Weights of a small GPT-style language model, trained from scratch on English Wikipedia.
Size: 3 heads of 128, vocabulary 8192.
Architecture: RMSNorm before each block, rotary positions, no biases in attention or MLP, tied embeddings.
Training: a variant of Muon for these matrices, 360M tokens, 10996 steps.
MLP neurons of a small language model. Each row is named by its layer, matrix (gate and up: input weights) and neuron, and shows model dimensions 160-255. Each number is 128 + 24 x the weight over its row's rms, rounded and kept within 0 to 255. A neuron's up and down rows have the sign that makes its largest values positive.
A block is one neuron, or neurons of one layer that tend to fire together. After each block is what it responds to, as a language model described it from the Wikipedia text at the highest values.

L14.gate9 [123 130 137 119 176 157 124 153  89 116 130 126 123 111 119 113 107 128 118 144 133 153 117 125 109 115 146 175 112 146  94 139  85 115 126 174 101 181  90 112 108  85 143 104 161 133 124 108  76  81 117  98 145 111 126 122 147 144 149 145 117 120 152 112 123 129 124 131 121  80  87 175 130 139 127 137 110 129 170 134 170 131 151 148 165 117 123 147 138 139 145 155 103 133 142 122]
L14.up9 [154 106 157  97 138 126 154 103 108 140 124 136 136 110 146  91 155 139 127 102 122 174 144 135 127 104 167 120 148 117 145  85 106 105  93 123 128 104 107 131 131 149 139 145 134 110  78  81 120 145 101  86 100 126 139 171 118 122 134 137 105 104 112  99  91 112 119 148 105  90 115 134  81 149 130 164 111 135 116  70 150  87  69 144 134 113 149 150 128  94 161 157 135 123 113 126]
L14.gate56 [102 101 157 136 128 112 115  75 107 177 137 136 115 122 121 144 143 110 143 122 101 108 129 147 109  98 110 117 153 129  99 102 107 180 135 141 145 119 118  84 104 114 113  95 144  61 121 123 130 118 113 145 133 125 120 144  98  92 156 116 134 107 124 159 128 122 191 113 127 168 106 143 154 143 123 130 160 123  99 100 134 150 127 162 104 155 120 136 112 140 100 123 112 139 134 130]
L14.up56 [119 154 178 130 122 122 104 125 149 165  80 123 102 122 137 155  89 153 109 160 116 151 104 156 144 116 144 143 128 180 109 100 129 101 122 100 212 116 109 120  91 115 133  99 162 116 117 133  75 132 124 140 125  99 125 133  93 117 122 156 116  99 132 156 106 116 170 126  74 175  95 115 139 120 133 123 162 112 122 118 115 145 150 129 127 111 142 133 127 152  97 110 178 158 165 157]
L14.gate68 [112  97 109 166 114 175 136 124 133 112 106 149 138  92  96 114 141 119 119  93 146 142  92 101 139 133 149 129 102  94 116 125 124 158 124 160 107  84 118 140 140 104 141 167 166 141 115 144 103 170 122 101 135 130 136 115 142 143 105 109 121 103 119 157  67 155 151 163 162  83 162  92 133 178 141 102 115 148 127 115 149 114 139 164 117 113 105 122 156  96 114 110 110 152 136  94]
L14.up68 [161  87 128 152 121 119 134 128 110 116  89 115 108 131 158 113 137 106 178 107 131 145 118 128 116 125 121 104 167 118  81 116 186 173 162 148 106 132  58  95  85  96 103 141 115 128  98 104 100 145 153  81 118 152 115 166 153 159 144 110 108 123 127 112 122 109  86 129 132 130 128 113 128 153  83 135 138 128 103 113 105 113 150 159 144 104  97 164 175 137 120 114  96 146 116 102]
L14.gate389 [138 151 158 150 121 114 106 128 121 122 107 110 151 131 111 122 111 121 151 147  76  89 121 102 155 134 145 108 121 128 140 130 128 102 160 136 131 179 116 174  98 135 107 129 174 109 112  65 125 157  93 109 149 157 111 155 153  83 138 164 115 132 101  95 102 159  94 171 131 128 166 115 149 132 111  99  99 146 112 109 170 142 136 173 159 136 122 123 114 145 198 164 138  94 121 117]
L14.up389 [106 151 163 100 132 134 126 132 161 134 113 121 139 151 115 122 203  73 139 138 126 142 121 117 132 127 138  91 123 143  92 128 161 109 132 107 180 121 144 110 134 129 121 126 166 124 117 150  92 112  42 127 135 116 119 115 121 144  92 169 115 120 129 169 102 130 114 127  94  90 156 124  74 123 141 159 137 105 102 126 113 155  92 160 118 139 127 144 125 139 130 118 141 151 126 177]
L14.gate495 [118 111  90 159 142 142 106 188 114 120  94 154 123 137 156 118 104 114 147 102  85 112 137 117 105 153 122 120  95 140 139 105 124 141 118 127 155 162 150 143 147 198  94  65 106  75 109 110 123 131 133 141  99 118 107 125 125 126 141  83 158 133  88 125 139 133  94  89 156 106 100 111 165 107 129 138 152 173 107 124 108 153 135 161 134 155 128 117 129 152 113 103 121 132  93 161]
L14.up495 [143 101  82 119 106 136 107 169  86 122 164 143 143 142 136 142 103 104 133 166 109 105  98 109 154 134 135 169  96 159 127 104 122 133 115 129 138 103 110 166 141 147 140 138 123 124 118 119 118 144 137 147 158 122  93 104  80 137 116 104 120 115 105 147 121 114 139 135 123 131  91  58 168 175 135 149  93 156 142  74 108 103 123  94 106 120 164 133  89 126 168 119 118 165 115 100]
L14.gate583 [131  82 141 143  74 129 161 135  98 125 110 152 146  91 127 149 114 157 136 126 112 128  94 132 140 156 125  91 136 175 147 145 125 144 117 138 138 128  99 122 155 164 122 149 175 136 107 101  97 124 110 153 139  89 133 126 136 133 126 133 114 112 143  98 173 138 128 131 106 187 127 118 136 104  97 166 139 150 100  83 106 162 127 127 127 152 106 101 112 146  81 102 128 124 141 135]
L14.up583 [130 178 125 103 142 114 168 124 103  97  95 202 139 154  88 118 169 104 118 161 136 166 101 162 130 143 155 120 102 159 121 127 134 107 177 100 141 130 142 166 149 122  60 173 136  85 143 109 121 138 135 147 128 131 168 111 119 142  93 113 127  95 113 142 116 147 117 157 156 123 161 170 119 144 141 143 136 195 128  71 126 116 141  83 133 152 128 124 133 130 133 126 100 144 134 154]
L14.gate712 [124  94 120 140 127 135 142 137 107 140 136 133 127 146 122 145 148 112 150 113 134 158 108 195 101 122 120 180 150 171 153 108 120 128 120  79 124 115 109 128 109 124  70 123 166 194  83 101 129 117 152 117 149 180 116 120  85 103  76 124 117 133 114 116 152 106 123 128 145 127 117 144 156 122 128 100 171 140 124 125 137 169 105 145  99  90 120 133  98 128 155 135 179 158 119 158]
L14.up712 [114 167  74 100 144 122 132 148 102 115 118 131 128 152  89  90 159 152 121 111 148 148  95 136 125 132 104 101 102 165 127 139 159 155 132 138 127  71 120 108 122 155 142 126 133  98 138 132 138  97 110 139 182  79 122 157 150 144 118 169 124 156 139 123 121 131 132 140 137 125 111 145  87  96 128 127 134  95 166 136 117 145 142 155 107 162 113 163 148  80 168 133 141 143 176 131]
L14.gate719 [ 76 160 141 163 126 128 104 140 132 148 117 160 114 123 102 156 156  82 140 124 151 136 123 123 136  92 162 150 155 106 145  81 152 146 139 121 105 128 107 129 120 123  83 103 162 120  81  83 130 100 143 141 102 146 106 129 133 158 152 115 144 117 162 167 149 140 105 123 115 105 146 128 109  81 115 153 143 110 120 102 129 111 102 134 155 100 103 126 163 182  85 127 120 175 136 173]
L14.up719 [132 142 138 118 131 132 103  97 127 100 111 128 154 140 137  87 148 159 120 149 165 156 141 150 122 144 115 155 177 109  77 110 119 144 127 115 102 102  96 167 118 143 111 134 127 136 112 133 126 136 134 149 134 130 142 147 127 143  86 106 116 194 145  78 157 144  96 121 152 134 149 133  95 166 125 123 107 126 128 155 161 116 120  78 107 145 153 122 180 153 101 138 111 144 127 150]
Description: Fires on prepositions like from or at introducing an institution in education bios ("degree from Dartmouth", "student at Lincoln's Inn"); weaker on assorted mid-word and function tokens.

L22.gate60 [111 185 135 139 123 112 137 150 156 117 153 157 106 138  86 124 137 142  89 151 140 157 121 144  87  98 118 119 146 159 130  79 163 126 105 118 181 147 131 137 106 148 107 121 124 145 128 117 141 143 121 102 120 149  95 118 137  81 125 148 105 130 142 122 171 164 171 189 129 118 125 117 108 110 118 145 172 116 162 115 109  86 155 129  93 142 139 167  79 125  86 101  75 144 123 123]
L22.up60 [127 171 116 127 155 118 125  94 150 123 145 109 122 160 148 104 144 188 142 102 110 142 131 140 158 143 164 103 179 149 164  81 119 139 171 125 114 105 132 168 103 104 106  95 158 115 133 119 113 184 134 135 139 160 129 127 100 159 134 167 109 114 126 147 130 153 118 151 117 107 122 160 110 147 153 114 142 123 134 109 121 129 161 122 134 164 132 134 143 136 105 106 123 135 114 141]
L22.gate70 [106 154 135 161 116 154 101 178 114 162 112 123 145 128 148 143 116 141 134 145  89 182 125 151 158 113 154 132 148 130 124 154 101 115 150 158 122 111 184 119 118  79 120 164 151  95  99 138  95 160 135 137 106 156 129 132 146 125 134 111 104 128 140 156 120  94 128 175 123 138 174 172 146 122 139 143 132 104 108 121  66 118 100 133 149 132 185 150 118 105 148 157 103 155 154  96]
L22.up70 [134 130 111 105 114  96 144 114 127 154 109 112  99 110 137 160 120  69 126  81 126 130 126 110 137 115 126 132 139 134 112 166 136 140 174 117 119 140 126  93  93 129 129 137  82 114 117 115 144 142 149 122 166 102 125 125 131 113 128 125 117 140 164 150 113 146 160 127 170  92 130 181 105 139 144 120 169 111 154  73 159 144 111 144 141 100 186 151 114 108  94 142 120 162 149 113]
L22.gate104 [126  82 128 116 145  59 159 145 147 166 137 161 151 149 130 137 155 156 119 134  94 135 116 118 185 166 100 120  86 135  90 186 150 146 132 147 116 102 127 138  90 149 150 163 154 124  99 119 153 115  95 132 100 119 150 168 125 157 163 124 104 113 112 107 156 139 107 162 149 127 125 136  97  85 103 125 144 123 160  93 156 111 138 165 125 128 117 115 129 131 122  97 120 141 116 142]
L22.up104 [132 142 147 100 125  68 115 129 123 171 136 155 111  91 124 133 128 169 139 130 123  88 111 137 144 136 111 131 140 131  78 146 152 168 126 114  93  88 125 135 106 120 137 192 137 136 121 126 184 102  89 129  91 135 152 162 136 150  80 141 130 124 101  84 141 113 130 156 146 108 122 143 121  95 113  50 123 147 128  96 116 132 144 167 104 149 113 134  91 125 108 153 106 105 107 146]
L22.gate138 [114 145 129 162 139 153 128 156 169 151 150 115 154 132 108  95 194 151 152 141 104 138 120 144 141 110  98 119 124 189  84 126 159 105  88 143 159  99 131 119 131 135 156 132 190 108 124 135 134 118 104 191 124 109 138  94 100 120 142 141 143 121 179 162 135 145 128  93  93 120 153 163 131 132 149 162 117 121 130  81 174 116 133 140 136 103 137 152 128 106 128  77 119 128 136 166]
L22.up138 [122 148  88 119 137 138 124 167  84 117 151 114 135  91 100 141  94 131 163 121 148 125 184 150 142 129 126  91  99 133 127 100 113 129  67  97 151 117 125 114 163 142 138 132 136 122  89 133 158 129 108 165 132 121 136  98 151 135 164 105 163 155 174 175 134  89  98 119 131  99 139  92 141 131 129 123 122 141 140  99 180 148  92 129  96 110 105 153  65 151 149 111 111 102 102 117]
L22.gate236 [ 78  78 103 149 170 168 142 156 138 153 115 130  77 122  86 123 151 109 130 127 106 170 112  76 120 139 126 142 142  88 124 137 183 106 161 159 155 115  88 189 152 137 144 107 154 104 168 159 106 146 138 143 143 140 129 154 162 147 106  86 176 136 108 135  91 108 142  94 132 103 117  96 126 131  81 124 122 120 134 141 115 126 119 116  95 111  95 104 139 138 142 127 121 134 133 164]
L22.up236 [141 105 140 139  92 107  87 142 124 149  85  91 147  90 185 121 133 167 173 122 125 130 125 135 101 120  83 145 141 127 143 128 137 163 113 139 174 106 138 135 148 131  93  93 106 147  97 140 126 161  68 145 150 125 107 166 142 137 131  97 113 135 156 109 114 110 145 168 151 155 115 142 115 122 118 131 189 137 147 129 173 165 132 139 112 156 150 132 146 147 115 155 119 142 104 115]
L22.gate287 [131 129 145 122 142  79 104 112 113 110 147 130 140 152 110 122 180 150 123  97 163 139 143 159 138 148 111 140 142 139 122 121 121 118 150 104 169 133 125 146 144 126  83 105 115 130 104 120 152 144 154 106 167 142 141 107  84 133 124 139 147 127 114 146 132 100 116 201 142 112 122 120 133 140 111 148 145 156 106 151 162 152  88 141 143 125 118 115 125 122 108 116 158 141 122 142]
L22.up287 [ 83 138 108 127 170 134 142 145 146 118 164 143 156 130 154 132 157 187 110 153 196 128 106 149 126 112 135 117 161 152 158 146 108 114 118 127 161 145 112 124 133 158 101 107 106 127 154  96 129 129 157 141 102 116 145 130 136 144 126 120 182 160  79 112 115 126 114 167 134 113 139 150 126 112 124 106 130 111 125 118 101 124 120 145 120  94 118  92  78  89 100 171 200 154 125 160]
L22.gate369 [ 95 109 138 124 131 117 111 100 126 101 133 111 134 110 134 132 110 154 148 113  77 143 109 101 141 105 144 141 144 134 105 107 162 121 159 122 115 168 106 119  91 145  98 129 150 116 101 149 138 129  98 140 147 148 161 150 140 144 146 120  76 139 144  98 109 147 189 140  65 130 115 102 155 102 106 134 133 131 105 102 145 107 147 156 151  80 134 156  85 151 127 118  96 156 143 100]
L22.up369 [ 63 123 165 136 126  91 101  92 121 114 113 111 120 107 142 110 107 153 132 101 107  81 111 152 137 107 142 142 145 116 112 116 138 164 133 184 106 153  76 156  76 133 120 132 148 106 127 122  98 125 119 144 118 180 142 106 120 127 108 105 148 137 148 117 111 141 151 112 127  74 157 145 129 123 115 130 118 131 149 154 145 122 143 134 119 110 115 141 126 115 142  82 117 138 142 104]
L22.gate697 [121 140 112 140 131 127 119 152 136 145  84  85 166 118 147 139 164 182  97  90  83 174 131 172 148  80 101 166 142 111 105 124 119 146 156 134 139 160 154 137 130 124 132  91 122 119 113 132 106 124 143 128 139 115 142 169 105 169 135 129 145 107  78 161 152 140 120  89 130  94 143 154 129  92 153 109 102 139 120 102 149 121 143 158 115 135 126 174  88 185 107 149 101 119  94 165]
L22.up697 [107 107 161 157 173 105  94 104 101 132  72 152 110  82 150 142 114 163 107  97 120 120 105 145 125  90 116 144  95 118  96 125 139 118  96 104 139 137  98 128 145 118 155 120 152 127 101  93 122 150 166  96 136 176 147 165 174 127 139 111 133 113 138 121 148  78 120 142 155 103 140 131 100 112 131 111 149  83 160 113 150  79 124 108 142 125 131 112 116 110  82 136 120 176  98  89]
Description: Words just before a named institution, place or opponent, such as from and at before universities (earned a PhD from, buried at), or table pipes before team names.